MLP neurons of a small language model. Each row is named by its layer, matrix (down: output weights) and neuron, and shows model dimensions 96-223. Each number is 128 + 32 x the weight over its row's rms, rounded and kept within 0 to 255. A neuron's up and down rows have the sign that makes its largest values positive.
After each neuron's rows, "fires before" lists the tokens most often just after its 100 highest values on Wikipedia text that the model never trained on. A number after a token or word is its count.

L4.down601 [139 114 143 129  62 118 107 124 134 169 113 122 118 161 106  97 188 147 125 150 136  89 129 118  89  99 122 120 158 163 149  83 150 137 102 188 133 203 141 157 157 148 173 113 148  63 152 135 108 113  66 195  89 114 146 161  89 109 136  90 108 120 121 165 124 106 108  90 136 109 128 169  88 118 128 104 160 137 130 107 103 143 100 191 129 101 146 137  89 172 168  74 138 120 131 117 104 118 129 167 126 127 145 255 133 140  99 116 118 116 118 115 138  90 105  93 182 104 180 114  81  84 171 183 106 124  58 110]
fires before: " |" 24, " and" 8, " was" 7, " is" 7, " He" 6, " The" 4

L7.down365 [151 149 143 129 124 139 112 143 195 101 139  94 141 137 110 114 114 115 167  46 147 126 127 128 102 165 111 125 144 119 129 103 160 139  94 149  70 115 130 125 152 148 142 126  87 126 129  81  65 125 109 174  61 107 157 161 147 115  84 146 105 152 162 119 122  73 103 111 149  59  81 149 106 139 149 108 156 132 141 113  75 127  82 175 109 135 137 114 123 170  52 117  77 154  82  97 143  98 124 147 157 195 150 159 150 132 178 113  30 117 183 133 162 138 170 119 156  96 234 123 123  90 115 123 223 117 111  94]
fires before: " In" 16, " He" 14, " The" 11, " His" 5, " She" 5

L5.down81 [ 87 101 166 120 137 108 119 124  92 108 220  90 125 149 135 126 127  89 101 191  89 148 113  87  95 166  93  92 159 132 134  92 128 114 119  98 103  70 128 157 142 122 146 127  85 137  74  84 191  69 175  73 148 138 137 167 155 121 105 124 144 177 129 164 124 150 102 122 118  76 113 130 105 123 121 134 159 124 109 176 144  91 119 150 123 110 173 141  30 114 140  95 131 169 110 106 146 130  95 173 110 171  92 156 106 170 138 149 165 148 175 120 190  74  82 192 120 115 122 168 155 135 122 185 109 127 130  81]
fires before: "0" 79, "1" 9, "8" 4

L4.down488 [ 91 155 115 120 138  70 138 136 147 118 137 117  94 139 117  76 129 170 163 145 116 161  76 161 159 140 132  78  97 183 168 147 116  63 157 103  96  92 109 100 112  89  81 117 103 222  93 161  86 177 122  90 163 131 161  88 100 116  92 103 138 177 131  98 110 138  96 111 108 100 148 149 151 154 139 134 153 126 134 126  78 151 121 137 112 132 164 126 122  62  97 122 135 154 187 137 120 156 157 105 172 141 112 125 138 179 136 131 120 192 131  96 168 161 161 118 106 165 120 116 132 154  82 140 114 157 186 135]
fires before: " |" 43, "–" 23, ";" 10, "." 7

L9.down281 [155 150 169  93 130 166 105 145 170 122  79  92 168 126  91 109 149 142  58 143 156 113 111 124 100 146 120 127 127 124 143 116  88 137 105 103  67 106 166  92 165  86 156 131 153  96  75 119 147 103 135 148 133  71 176 146 150 101  70 122 166  82 156 162 108  96 118 135 118 101 145  92 116  75 157 147 149 113 131 130  98 110 119  89 139  96 138 103 113 113 117 136 177 152 196 171 120 118 132 161 136 169 143 168  61 118 132 175  56 204 125 131  73 123 185 135 128  79 161 133  62  68 137 135 108 139  70 210]
fires before: "===" 23, "==" 13, "|" 12, "2" 9, "=" 9, "1" 5

L8.down132 [113 151 172 135 137  98 202 103 175 147 115 163  38  57 127 117 114 140 150  95 190 151 113  83 145 113 163 178  87 129 102  86 179 124 148 123 110 109 115  97 127 113 182 103 150 136  83 126 149 160 135 140 141 135 185 152  85 110 101 143 121 116  91  96 142  97 113 111  91 115 125 133 192 154 144 105 111 126 184 167  60 115 149 142 189 112 178  85 182 169 111 145 124 112 141 142 152 141 175 172 148 101 137 127 137  92 151 149 137 146 146 176  65 117 179 137  93 139 159 130 115  77  94 115 146 133 128 149]
fires before: " |" 30, "." 10, "\n" 8, "9" 8, "," 5, "0" 4

L10.down12 [163 114  96 151  85 149 116 141 105 117 179 150 122 136  84  78 108  77  83 120 156 109 159 159 151  84  67  97  76  91 141 166  93  98 100 135 164 140 132 109 124 162 108  32 187 119 127 130 106 167 131 101 172 134 129  74 162 146  81 173  94 115 154 142 105  91 110 126 154  81  76  95 161 145 202 141 158 120 136  69 102  82  71 106  88 119 178 161 216 134 104 108 133 105 175 107 146  71 164 215 101 150 155 163 107 149 122 128  87 179 119  96  93  47 134 110 124  74 154 143 155 139 152 141  59  98 101 131]
fires before: "1" 38, "9" 29, "8" 10, " " 9, "2" 6

L9.down358 [151 129 192 179 120 121 198  99 163 127 105 109 142 169 132 174 103  90 145 164 141 137 153 126 161  90 112  79 122 152 129 121 170  89 149 121 149 115 142 157 191 101  91 119  95 124 151 153 139 107 119 131 137 109 159 116 110 142 101 119 139 141 143  80  91 124  78 112 108 146 175 105 104 114 161 134  85 112  97  65 118 123 163  93  83  96 136 115 165  68 155 138 152 144 151 186 132 114 103 113  92 152 104 170  95  91 103 133 185 132 131 152 125 170  96 140 119 170  27 117 122  82 222  80 152 121 163 125]
fires before: "9" 15, "0" 12, "3" 11, "8" 10, ":" 9, "2" 8

L5.down58 [164 143 125 175 108 167 172 107 197  76 109 161 143 157 138  87 156 117 117 110 154 175 136 150 121 170  99 119 134 110 131  98 147 136  72  88 150 161  80 190 169 132 128  97 172 115  82  72  46 106 116 180 117 102 165  90 146 153 137  90  96 120 124  82  64 130 163 106 100 146 104 152 119  96 116  93 144  98 156 145 114  84 120 111 130 177 113 104 131 155 106 116 156 120 101 130 183  38  81 164 162 139 142 167 114 143 139 109 106  97 123 162  95 146 122  78 160  43 181 113 154 146 183 146 140 118  94 132]
fires before: " The" 16, " In" 12, " It" 12, " He" 7, " After" 4

L10.down38 [131 150 146 122 166  95 109  71 129 118 124 122 110 109  48 130 128 128 133 107 114 125 144 159 112 154 126 119  99 138  69 146  87 116 138 108  84 197 101 146 176 118  62 139  90  89 122 108 147 156  92  83 168 175  87 151  85 102 167 136  67 147 122 142 131 155  90  79  98 138 139 152 141 122 140 144  82  76 170  79 107 162 143  93 132 164 164 106 155 129 171 161 106 133 145 182 126 112  69 166 141 175 110 133  88 108 127 164  91 147  98  81 105 107 147 153  93 128 119 115 148 113 223 203 202 176 101  89]
fires before: "1" 78

L4.down5 [110 116 129 118 132 157 219 170 127 132 154 129 123 116 121  92 110 146 115  76 104 124 160 169 146  94 126 142 119 143 130 158 137 107 122 117 134  39 124 184 109 185 134 162  88 101 130 165 105 122 113 128 140 119 159 159 137  80 146 118 133  52 158 103 134  88 137 116 108  63  87 151 130 173 125 119 146 102 168 110 142 125  89 118 138 103  89 145 111 168 150 140 139 153  73 104 163  82 160  61 125 178 133 150 145 101  86 194 105 169  93  99 167 111  91 194 128 153 151 121 116 164 119  96 133 140 132 119]
fires before: "-" 65, "|" 12

L10.down556 [ 70 122 141 102  94 157  97 156 153 168 148 118 156 183 129 128 116 185 132 128 107 134 133 107 174 102 171 119  62  90  56 123  74 170 137 143 107 192 120 100 111 141 124  91 126 191 126 127 114 120 159 144  74 122  94 110 132 140 131 134 175 164 137 110  75 162 160 145 131 105 183 147 163 194 192 147 118 165 100 129  97 149 138 153 139 124  88  69  90 101 116 102 150 132 168 148  87 106 153 156 100  98 115 109  93 172 139 138 111 105  95 213 143 148 161 152 102 113 130  88 143  95 145 120  73 143 199 115]
fires before: "|" 69, "|---|---|---|\n" 4, "For" 4

L10.down234 [107 161 124 150 139 130 153 141 154 153 157 112 113  90 135  75 127 131  56  87 102 184 107 108 184 153 128 157 177 132  94 110 121 106 129 144 143 104 149 144 129 170 136 125 142 112 155 178 137 179 124 159 150 180 108 120 106  97 124 178 101 141  89 108 110 102 167 160 107  86 121 126 108 178 108 101 149 115  86 114 119  76 128  80 187 141 157 115  88 108  93 124 185 128  76 151 182 169 166  87 114  86  64  64 159 117  87 153 178 122 118 138  95 123  90 189 132 128 121 111 167 230 182 169 133 107 146 141]
fires before: " " 42, "ros" 8, " P" 4, " |" 4

L9.down224 [105 133  99 114  71 168 181  67 115 123 106 176  73 124 115 136  86 153 156 121 127 187 154 151 107 125  40 155 145 129  51  77 149 120 107 124 127 162 141 140 227 120 102 113 137  91 100 140 141 161 161 151 125 143 140 157 107 150 128 167  77 135 119 109 136  53 132 147 168 134 111 223 112  89 162 154 168 154 194 119 127  80 148 178 164 111  64 127 135 115 116 191 141 146 187  94 120 111 131 149 151 148 192 117 166 118 107 139 125 175  96 124  72 142  90  96 116 152  88 124 196  84 137 107 141  66  94 114]
fires before: " by" 30, " in" 16, " on" 6, " to" 5, "," 4

L4.down69 [104 130 146 145 158 114 142 143 141 109 148 112 100 123 136 146 170 143 131 176 119 108 108 125 119 145 132 163 116 143 158  89 112 134  66 108 141  78 160 183 143  80 134  94 142 130 185 167 109 154  94 132 179 109  99 146  87 140 114 119  46 152 181 178 140  84 112 127 171 125 112 134 128 145 130 200 155 186 170 147 158 130 162  77 145 113 115 140  65 108 130 112  66 133  70 133 143 153 112  54 144 128 168 181 168  68 150 191 162 137 156 106 159 104 118 167 125  80 110 160 145 159 159 178 104 140 161  58]
fires before: "1" 31, "0" 22, "2" 16, " State" 9

L9.down328 [139 118 127 165 125 116 178 105 198 147  72 102 132 196 130 114 174  96  88 160 119 145 143 157  99 165 139 177 137 130 118 150 149 185 110 138 146  77 147 100 135 151 145  98 140 134  93 148 111 178 117 115 135 108 119 128 127 158 128 143  81 127 106  97 155 163  89 107 200 175 208 122 159 110 102 127 141 135  69 131 117  80 110 138 140  88 180  74  59  79  98  84  95 171 112 226 118 121 155 146 130 123 145 166 127 124  57 111 122 101 121 110 121 125 141 127 185 180  62 115 156  65 132 124  99 128 110  91]
fires before: "9" 28, "0" 11, "8" 10, "5" 7

L7.down492 [ 95  90 182 117 137 142 197 132 122 106 155  92 109 121 155 126  54 141  84  90 124  91 132 147  71 140 150 113 180  97 128 171 173 127 134 164 160 127  45 175  97 116 130  93  96 123 146 113 118  88 161  78 132  58  48 131 113 142 122 102 115  97 147  47 109 121 103 135  66 149 106  82 123  82 146 150 113  99 185 117 137 106 137 117 138  61 105 152 108 147 207 145 124 121 118 173 115 126 133 142 128  96 153 118 140 123 128 175 137 115 143 153 159 134 129 108 107 117 160 181 117  95 151 117 150  88  71  82]
fires before: "===" 25, "==" 19, "|" 14, "-" 8, "The" 5, "====" 4

L4.down531 [121 146 122 132 114 183 131 132 105 153 137 111  84 105 107 198  78 140 106 134 166 160 117 115 187 128  80 176 131 153  87 202 128 132 106 152 155 187 109  98 161  55 170 153 167  70 133 185 146  98 124 164  81 134 146  94  68 169 116  96 125 133 141  85 108  62 122 129 143 123 166 134 132 102 154 226 124 172 186 130 137 116 110  87 121  76 110 122 164 127  94 167 144 136 114 190 111 123 124 138 124 144 151 165 129  77 136  71 140 168  73 137 182 184 121 140 125 179 118 142  75  71 172 179 146 143  89 121]
fires before: " to" 23, " the" 18, " in" 7, " by" 4

L7.down615 [101 137 147 160 118 183 137 156 168 163 101  94 139 122 144 116 143  92  74 145 126 118 171 137 116 125 138 122 198 171  81 102  71 115 152 103 162 153  89  56 133 130  91 131  88 125 140 118  50  86 156 179  91  81  57  96 170 158  98 134 130 136 147 113 124   4 144 104 151 129  96 188  99  75 164 106 130 127 134 135  75 126 100 179 147 131 113 117 136  88 136 146 143 133 152 131 103 136 135 122 102 195 127 145 135 147 127 144 135 172 127 143  97  92 160 161 119  97 148 116 115 105 124  96 173  86  92  73]
fires before: " " 90

L8.down10 [ 99 175 106 113 140 167 162 184 124 129 139 118  94 215 206 142 124 124  85 135 106 145 137 145 119 190 170 140  88 116 111 133 115 120 130 125 174  85 147 102 122 145 111 156 172 179 104 120  92  92  71 105 127 115 123 125 103  55 158 146  57 114 198  84 137 150  71 125 115 113 176  88 188 116 136 123  84 188 123  63 157 145 171 167 148 150 158 163 174 125 180 156  66 131 117 124  99 110  67 164 154  96  90  61 140 148 132 127 173 130 139 139 151 115 166 112 126  95  52 130 139  76  73 134 146 169 143 167]
fires before: " " 48, " |" 6, "ers" 5

L4.down58 [123 102 129 114  97  75  32  95 134  81 128  76  99 139 172 172 179 129 151 161 124 104 128 130 179 138  93 164 104 179 103  67 164 199 111 133 104 161 136 120 129 103 153 142 109  91 167 188  86 126 186 167 129 118 190 167 108 110 156 100 142 137  79  96  55  83 126  99 161 179 151 146  87  97 173 101 126 145  86 139 103 131 131 125 190 109  75 167 113 173 159 114  99 125 150 144 107 122 126  69 157 143 174 140 110 104 155 147 161 119 142 101 129 157 104  94 136 164 133 131 159 144 149 202 100 122 120 159]
fires before: " to" 52

L5.down314 [ 99 128 132 101 141  82 155 118  77 139 109 171 132 120 136 107 195 136  78 146  86 117  61 131  88 108 138  67 131 115 131 149 138 123  96 197 142 135 115 129 111 125  56 167 115  85 155  48  87 140 123  95 158 113 159 138 117  82 127 120 136 138 159 100 137 174  58 121  78  95 136 135 122 111 107 131 137 105 145 150  90 137 121 158 127 131 186 133  88  97 123 166 123 157 160  78 150 165 167 118 131 100 102 121 137  86 170 182 148 146 131 110 180 110 112 126 143  74 181  80 125 155 134 192 112  55 135 141]
fires before: "0" 27, "," 13, "1" 10, "5" 8, "2" 8, "9" 7

L8.down52 [149 122 150  71 108 115 186 101 142 121 160 178 103 152 128  83  85  97 133  65 136 167 123  68 146 204 134  90 132 103 124 109 145 165 130 159  94 111  94 142 143  82  99 153  65 128  80  94 119 146  93 120 136 156 103 135  67  72  97 200  82  92  95  97 126 115 111 142  97 148 182  93 133 147 122 171 123 139 107 134 177 127 192 156 124 112 133  95 118 119 104 109 168 189 145 108 148 109 119 129 106 116 113 100 141  75 114 196 128  60  87 145 140 167 120 115 114 161  80 123 109 147 120 126 186  86 129 128]
fires before: "1" 33, "2" 23, "4" 9, "3" 8, "5" 7, "6" 5

L8.down554 [156 107  54 103 136 166  89 121 130 168  51 161 115 111 191 150 111 106 156 110 113 179 102 124  56 107  90 121 132  98  69 127  83 127 146 112 168  83 130 100 118 157  83 114 134 105 129 128 107 137 153 166 113 188 158  82  88 160  74  89 147 145 147 133 177 128 169 154 142 133 113 128 146 105 123 139 158  74  72 137 122 130 133 133  90 107 106 167  67  75 135 186 118 130  96 139 135  93 122  96 162  62 152 135 145  89 112 159  46 122 151 144 101  23 130 139 107 141 143 171 171 140 152 148 177 135 131 108]
fires before: "1" 33, "3" 9, "8" 7, "7" 6, "5" 5, "2" 5

L9.down14 [104 136 127 128 108 168 179 138 146 100 111 135 118 108 123 139 184 159  99 139 117 207 101  90 112 147  78  99 149  60  56 160 103 175 173 133  86 157  92  61 136 109 113 125 105  89 107 201 141 154 117  82 122  85 115 151 168 158  68 169 110 115 152 110 149 139  89 144 153 182 126 129 118 101  96 132 137 162 154 145  87 126 139  92 187 120 103 152  70  94 134  97 149 134 177 177 116 142  79 156 135 145 107 162 144 135 127 156 109 126  79 139 208 154 133 145 186 187 128 150 131  96 175 151 112 136 195 106]
fires before: " " 44, "|" 7

L10.down428 [163 101 127 104 128  92 152 160 124 174 128 152 132 170 125 161  83 119 152 128 181 153 129 141 138 123 131 117 106 110 131 159  84 118  80  49  93  33 101 106  92  70 146 174 125 112  77 136 111 144 154 153 191 161 167 142 172 155 118 128 100 157 125  89 153 165  62 157 143 197 134  98 189 104 162 124  64 144 175  73  87 144  96 116 164 141 130 141 146 167  52 104 155 169 133 114 154 175 103 112 144 134 130 163 127  88  96 148 132 143 177  68  80 129 131 152 113 171 156 161  71 162 139 118 134 183 146 157]
fires before: "0" 70

L9.down572 [146 151  99 171 143 140 114 132 178 159  78 145  85 135 187  94 107  88 139 155  93 185  77 181 154 130 177 164  99 150 128 113 143 108  79  90 145  55  90 158 159 127 183 141  90  72 117 126  86 151 111  98 122 124 113  95 164  86  91 160  91 114 149 140  98 137 138  83 111 174 112 130 157 131 124 125 108 143 107 121 121 140 147 135 144 124 123  97 173 151 119 173 118 136 115 134 180 144 169 128 132 118  48 139  97 114 139 169  83 156 101 179 120 125 120 158 136  93 110 166 182 118 130  78  88 135 166 109]
fires before: " " 24, "1" 22, "2" 18, "3" 4

L7.down430 [149  78 133 147 121  68 126 167  81 161 162 160 141 196 110  95 129 105 119 145 113 148 115  93 107 149 116 135 124 102 169 154 131 164 125 155 156  61 128  89 158  70 113 139  84 107 122  92 105 135 142  95 193 108 108 187  95 145 182 120 121 179 109 119 152 182 116 130 169 146 143 145 115 156  84  79 117 136 153  76 148 164 170 218 129 114 139 141 119 152 107 133 187 112 157 105  93 140 120 125 141 163 145 131  69 190 127 177 139 150 128 157 107  87 156 131 108 130 106 183 131  80 171 164 127  62  71 113]
fires before: " " 65, "0" 8, " of" 6

L9.down694 [ 63 146 152 111 121 130 129 122 179 121  43 157 163 107 103 143 165 164 120  74 176 158 115 158 125 124 164  85 152 123 105 135  81 132 139 119  98 151 103  67 117 158 130 138 110 132  43 173 125 120 128 127 126 175  51 115  49 137 127 111 114 133 135  96 146 114  80  66 144 144  87  85 124 134 127 131 101  92 121 107 140 131  98 134 121 151 148  91 104 155 134 201 102 126 190 104  68 175 108 152 114 119 141 110 142 174 138 108 106 106  86 160 145 100 132 162  47  88 127 202 160 107 105 100  93 114 210 174]
fires before: "-" 36, " stream" 8, "|" 7, "f" 5, "ing" 4

L5.down5 [ 50 101 144 121 181  87 140 116 141  73 173 141 108 115 177 173 140  82 124  64 148  96 135 106 124 191 172 194  69 159 105 156 127 134  58 173  93 125 163 109 112 114 131 145 103 103 156 131  68 105 236 183 100 138 120  68 124  99  87 107 142 166 114 130 115  95 133 133  90 113 140 139 111 152 147 173 128 139 169 152 102 147 167 104 143 160  85 103 143 138 154 166 114 126 122 170 125  92 125 141 133  89 143 137 160 143 144  70  98 116 137 120 152 164 165 118 118 132 132 108  57 143 151  80  94  38 133 124]
fires before: " " 35, " life" 7, " by" 5, "+" 4

L10.down492 [130 127 106 106 167  86 183 152 137 115 106 127 134  84 116 157  95 111 149 182 129 125 164 124 110 136 150 150 100 132 137  99 180 140  80  88 139 105  92 143 175 114 122 153 136  96 112 128 127 163 136 185 144 142 131 117 120 133  37 122 109 136  86 161 125 136  66 227  71 134  89 111 139 104 131 154  76 112 128 130  23 124 102 101 117 167 141 120 207 148  94 101 119 184 163 172 185 137 129  95  92 159 105 110 106 109  68  94 110 131 115 111 124 101  42 158  98 135 147 115 166 191 140 126  99 142 141 135]
fires before: "," 30, "." 12, "\n" 11, ".\n\n" 4, " in" 4

L10.down356 [ 74 160 114  66 163 147 139  95 157 171 134 111 103 126 149 204 109 138  74 145 106  91 135 122  96 146 122 109 122 152 123 109  97 116 112 225 145  86 128 106 110 128  71 126 173  99 136  97 181 170 130 106 178 105 118 149 134 183 142 105 142  89 146 157 115  93 101  86 127 135 102 111  53 155 145 139 140 170 140 128  90 135 115 134 168  48  92 171  75 143 128 113 108  93 115 125 116  78 130 170 114 103 135 135 103 198 116 158 114  99 110  96 136 119  82 124 104 113  43 171 194 143 108 117  85 153 145 123]
fires before: " " 50, "9" 16, " the" 6, "8" 4

L9.down693 [134 124 148 158 173 155  92  86  80  94 132 182 122 133  28 123 108 119 126 180  99 119  99 148 147  67 123 113 121  78 157 113 125 150  86  85 142  98 149 135 171 134 116 114 144 140 169 133 165 127 161  97 179 143 155 120 102  53 171  97  95 123 135 106 121 158 157 202 147  93 141 111 160 105 148 132  87 156 163 105 169 136 106 132 152  94 136  96  87  70 136  90  94  70  60 111  88 155 114 110 106 194 143 161 156 105 153 152 158 142 151 124 135  74 127 115 158 176 101 177  84 175 131 153 114 127 136  98]
fires before: "0" 46, "." 6, "5" 5, "2" 4, "3" 4

L8.down103 [117  99 100 113 150 156 144 106  46  93  97 128 158 135 101 132 120 125  85 133 166 142 124  78 183  93  65 106  75 155 181 143 114 122 102  75 118 111 109  63 140 114 140  56 117 196 154 125 140 150 108 127 124 146  90 167 135  91 146  97 147 133 137 117 102 128 129 138 192  95  74 150 164 181 133 235 151 130 146 147 105 127 115  97 167 146 142 152 110  79  98 133 149  92 174 146 190 104  80  96 116 165 110 128 151 135 129  98 137 142  91 106  68  64 116 111 152 166 155 121 198 116 125 165 105 117 168 128]
fires before: "1" 31, "2" 15, ":" 12, " " 12, " –" 9

L5.down137 [144 118 155 118 156 117  97 145 148 194 115 140 158 116 160 159 107 165 118 207 137  93 122  90 137 103 185 119  94  78  83 117 140 202 117 120 111 154 156  98  93 104 104 174 116 134 148 129  67 157 111 117 157 149 167 101 167 114 120 119 146 131  93 219 170 148 144 147 129 141 102 113 167 128 142  88 135 128 161 156 138  92 121 127 197 192 121 138 115 108  89 110  61 199 105 124 112  98 117 111 115 155 146 115 137 114  82 154  93 143  85  52 120 115 180 155 111 124 113 135 165 178 105 137  93 142 142  86]
fires before: "3" 11, "0" 11, "5" 10, "4" 9, "7" 9

L9.down5 [146 155  68 117  93  94  82  95  91 121 123  88 122 139 161 111 124 168 215 100 172 137 202 101 124  94 105 158  75 108 146 180 131 182 107 133 145 143 166  63 155 106  98 154 176 109 107 152 179 126  97 186 134 118 165 155  68 168 101 189  71 113 161 110 131 144 164 161 141 179 146 138 123 130 173  88 127  86 103 178 102 169  80 166 140 119  63  81 103 133 100 157 133  89 116 116  76 139 137 122 172 148 150 110  98  85 159 142  78 150 174 158 154 133 120 130 113 124  98 168 100 139 127 146 122 128 191 107]
fires before: "1" 30, "2" 26, "6" 4, "0" 4, "8" 4, "9" 4

L4.down439 [ 72 136 118 141 125  97 155 134 163 144 150 126 154 132 103  95  53  86  91 115 195 178 116 153 110 127 124 150  86  96 118 189 125 138 103 108 161 118  79 194  87 107 102 104 130 109  87 125  87 107 113  89 138  96 146 133 173  83 137 122  76 126 146 102  91 132 137 123 112 137 107 191 145 141 191 168  87  91 120 177  95 127 121 139 141 117 159 124 157 172 107 112  96  90 145 147 138  61 139  47 125 124 109 105 139  85 185  81 180 161 124 108 118 128 130 121 145 155 190 188 174 148 214 150 122 156 107  85]
fires before: "-" 80, " " 8

L5.down221 [155 183 147  95 121  74  59  90 145  91 161 200 169 139 172 186 138 178 131 115  76 143 146 101 137 151 112 102 153  94 138 208  73  95 170  83 125 119  87 152 143  52 127 126 111 175 109 129 134  79 159 118 149 177 138 139 103 125  98 118 106  91  96 133 151 114  97 116 120  64 101 168 160 120 156 185  76 108 122  77 150 145 149 117  99 109 131 130 114  88 149 139 110 124 131 126 116 110 162 126  92 104 138 143  96 105 111 207 120 191 123 148  99 116  86 130 117  98  71 138 132 140 133 130  92 146 111 141]
fires before: "1" 23, "2" 17, " |" 10, "9" 8, "4" 6

L10.down508 [153 152 136 116 124 108 127 134 130 109  91 108 122  83 137  95  81 162 112 146 113 157  78 153 192 150 108 109  76 109  79 176 175 150 173 153 106  74  98 161 114 154 177  99 103 113 141 156 103 143 122  99 127 105 127 164  93  94  42 111  69 125 123 107 100 138 135 144  82 150 170  90 119 172 178 122 137  76  82 122  73 144 173  94 111 156 181  96  78 113 115  88 127 151 195 179  98 100 114  83  78 132 128 117 131 141 124 164 184 153 141 106 123 160 156 100 123 117 173  93 168 153 121 156 173  84 118 123]
fires before: " |" 41, "." 10

L5.down131 [133 145 106 129 211 192 138 135 165 114 122  94 126 168 179 110 174  94 138  76 123 145  76 122 132 154 128 189 137  78 111 113  57 134 179 120  74 120 117 135  59 141  97 154 117 134 114  76 130 102 118 122 147 152 116 110 141 129 154 156 120 160 135 119 132  95  88  95 127 224 131 169  99 126 147  63 144 189 150 155 127 155 131 189 178 146  48  80 120 136 200  76 154 111 140 145 116 159  83 134  90 137 177 101 127 134 129 102 134  84 123  88 110 116  89 102 155 178 123 156 134 158 153  39 122 150 108 148]
fires before: " " 50

L8.down601 [126 115 112 194  86 126  72 131 155 143 155 163 125 183  84 118 140 127 170 134 159 155  95 168 166 116 171 119 124  78  93  96  75 177 127  85 186 130 146 123 193 152  61 137 207 103 132  98 201 162 121  78  70 178 137 101  64 100 135 122 116  94 147  89 117 162 115 112 115 115 105 111 148  99 152 112  91 148 106 117 150 147 158 114 132 150 135 137 148 173 160  95  81  94  86 163 137 106 132  80 135 115 144  70 156 147 196  86 170 102 124 136 163 121 150 112 176 101 140 161  90  83 145 143 161 131 144 152]
fires before: "0" 14, "8" 12, "2" 11, "1" 11, "9" 11, "4" 9

L8.down46 [ 86 174 123  92 153 129 115 123 113 100 135 159 136  96 138 168 151 136 101 119 132 119 123 114 125 146 101 169 105 194  87  92 120 126 186 153 131 108  98  96 172 150 120 162 164 170 133 166 109  99 153 159 139  97 148 194 106 167 150 162 194 150 150  92 104 103 189  74  90 130 186 140 113 136 167 166 154 136 132 131 117 131 170 170 170 105 121  94 160 122 101 125 126  91  54 143 129 183 101 114 149 137 161 157  96 106  81  98 163 120 108 124 126 129 141 106  74 161 143 173 134  89 135 138 129 117  98  94]
fires before: " in" 20, " by" 11, " on" 10, " at" 7, " to" 6, " during" 6

L4.down583 [132 114 138 145 141 139 134 111 138 176 123 119 160 153 123  84 145 125 132 141 125 158  73 115  99 133 146 131  77  98 158 174 107  33 172 129 102  81 203 107 125 123 131 130  85 147 106 193 173 145  99 118  97 167 100 154 102 174 138 138 143 124 150 154 133 170  77 141 107 127  55  83 154 144 173 137 116 100 107 126 110 188 113  75 152 140  85 150 104 121  83 130  74 159 131 147 159 181 142 146 114  89 121 108 146 122 155 105  99 103 108 100  94 155 133 136 138 125 174 108 156 166  43 108 125 138 163 151]
fires before: " |" 22, "0" 12, ";" 11, ")\n" 6, "," 5, " p" 4

L8.down425 [ 93 142 160 163  81 102  86 114 207 160 118 115 130 103 111 157 162 117  87 134 147  74  79 149 154  98 151 156 116 101  94 152 107 175 157 119 140 151 122  74 116 172 118 144 147 123 123 155  45 133  99 169 152 110 112 131 132 105 102  86  86  89 108  77  92 132 142 128 113 108 108 157  88 129 136  80  66 164 221  81 112 115  96 111 149 140  90 188 109 221 188 215 136 103 133 144  52  86  84 111 150 138 158 123 183 143 119 133 133 148 130 169 151 150  98 117  84 124 100 148 123 132 155 163  97 186 132 160]
fires before: "0" 25, "1" 24, "2" 7, "6" 7, "4" 5, "8" 5

L10.down226 [170 137 146 131 119  90 142 131 108 139 151 148 134 145 132 139 118  90 132 125 142 152  24 105  87 146 187  90  72 109 115 130 131 215 138 138 180 111 171 100 132 147  63 134 186 119 161 108  94 113 105  83 165  74 147 154 125  70 121 109  70 123 119 160 156 148 145 149 141 135  85 183 114 146 100 166 179 142 146 178  83  78 169 125 210 163 180 187 124 121 150 160 111 120  83  95 110 122 135 121 153 112 139 109 138 170 102 122  95 103 134 133 132 134  50 144  82 127 123 141  94 138 130 148 193 170  97 106]
fires before: " (" 17, "1" 16, "0" 14, "2" 8, "5" 8

L9.down349 [ 67 183 191 165 107 149 146 129 111 148 119 125 132 104 146  91 137 108  70  89 143  55 156 107 107  96  96 117 153 161 145  66 106  74 181 181  80 135 142 110 123 105 106 166 128 139  98 103 188 139 100  78 130 158 121  88 135 143 108 111  65 129 142 133 118  59 138 101 105 140 111 138 185 107 198 164 139 119 153 121 102 100 119 125  93 193 139 134 103 126 155 129 161 134  75 103 148 109 123 102 116 147 156 136 164 153 126 141 158 110 141 177 100 130 133 143 148  59 150  67 186 165  92  78  57 166  71 132]
fires before: "1" 38, "9" 14, "2" 11, "5" 6, "8" 5

L5.down215 [145 104  90  77 153 138 163 133 117  89 126  94 105 134 108 162 116 108 138 120 105 155 162 137 139 155  83 102 132  97  91 125 116 124 178 109 128 131 120 166 121 162  78 122 118 118 114 159  73 122 116 102  60  66  90 160 108 111 198 105  89 115 182 165 125 145 156 133 127  70 136 121 167 126 152  89 170 114 185 121 156 100 107 158  67 136 149  50 102 162 119 135 113 103  94 169 130 104 133  85  79 127 103  83 119 134 158 193 126 156 163 119 122 144 181 166  97 166 126 191 164 104 125 152 180  62  98 114]
fires before: " |" 30, "\n" 8, " (" 7, ";" 5, " of" 4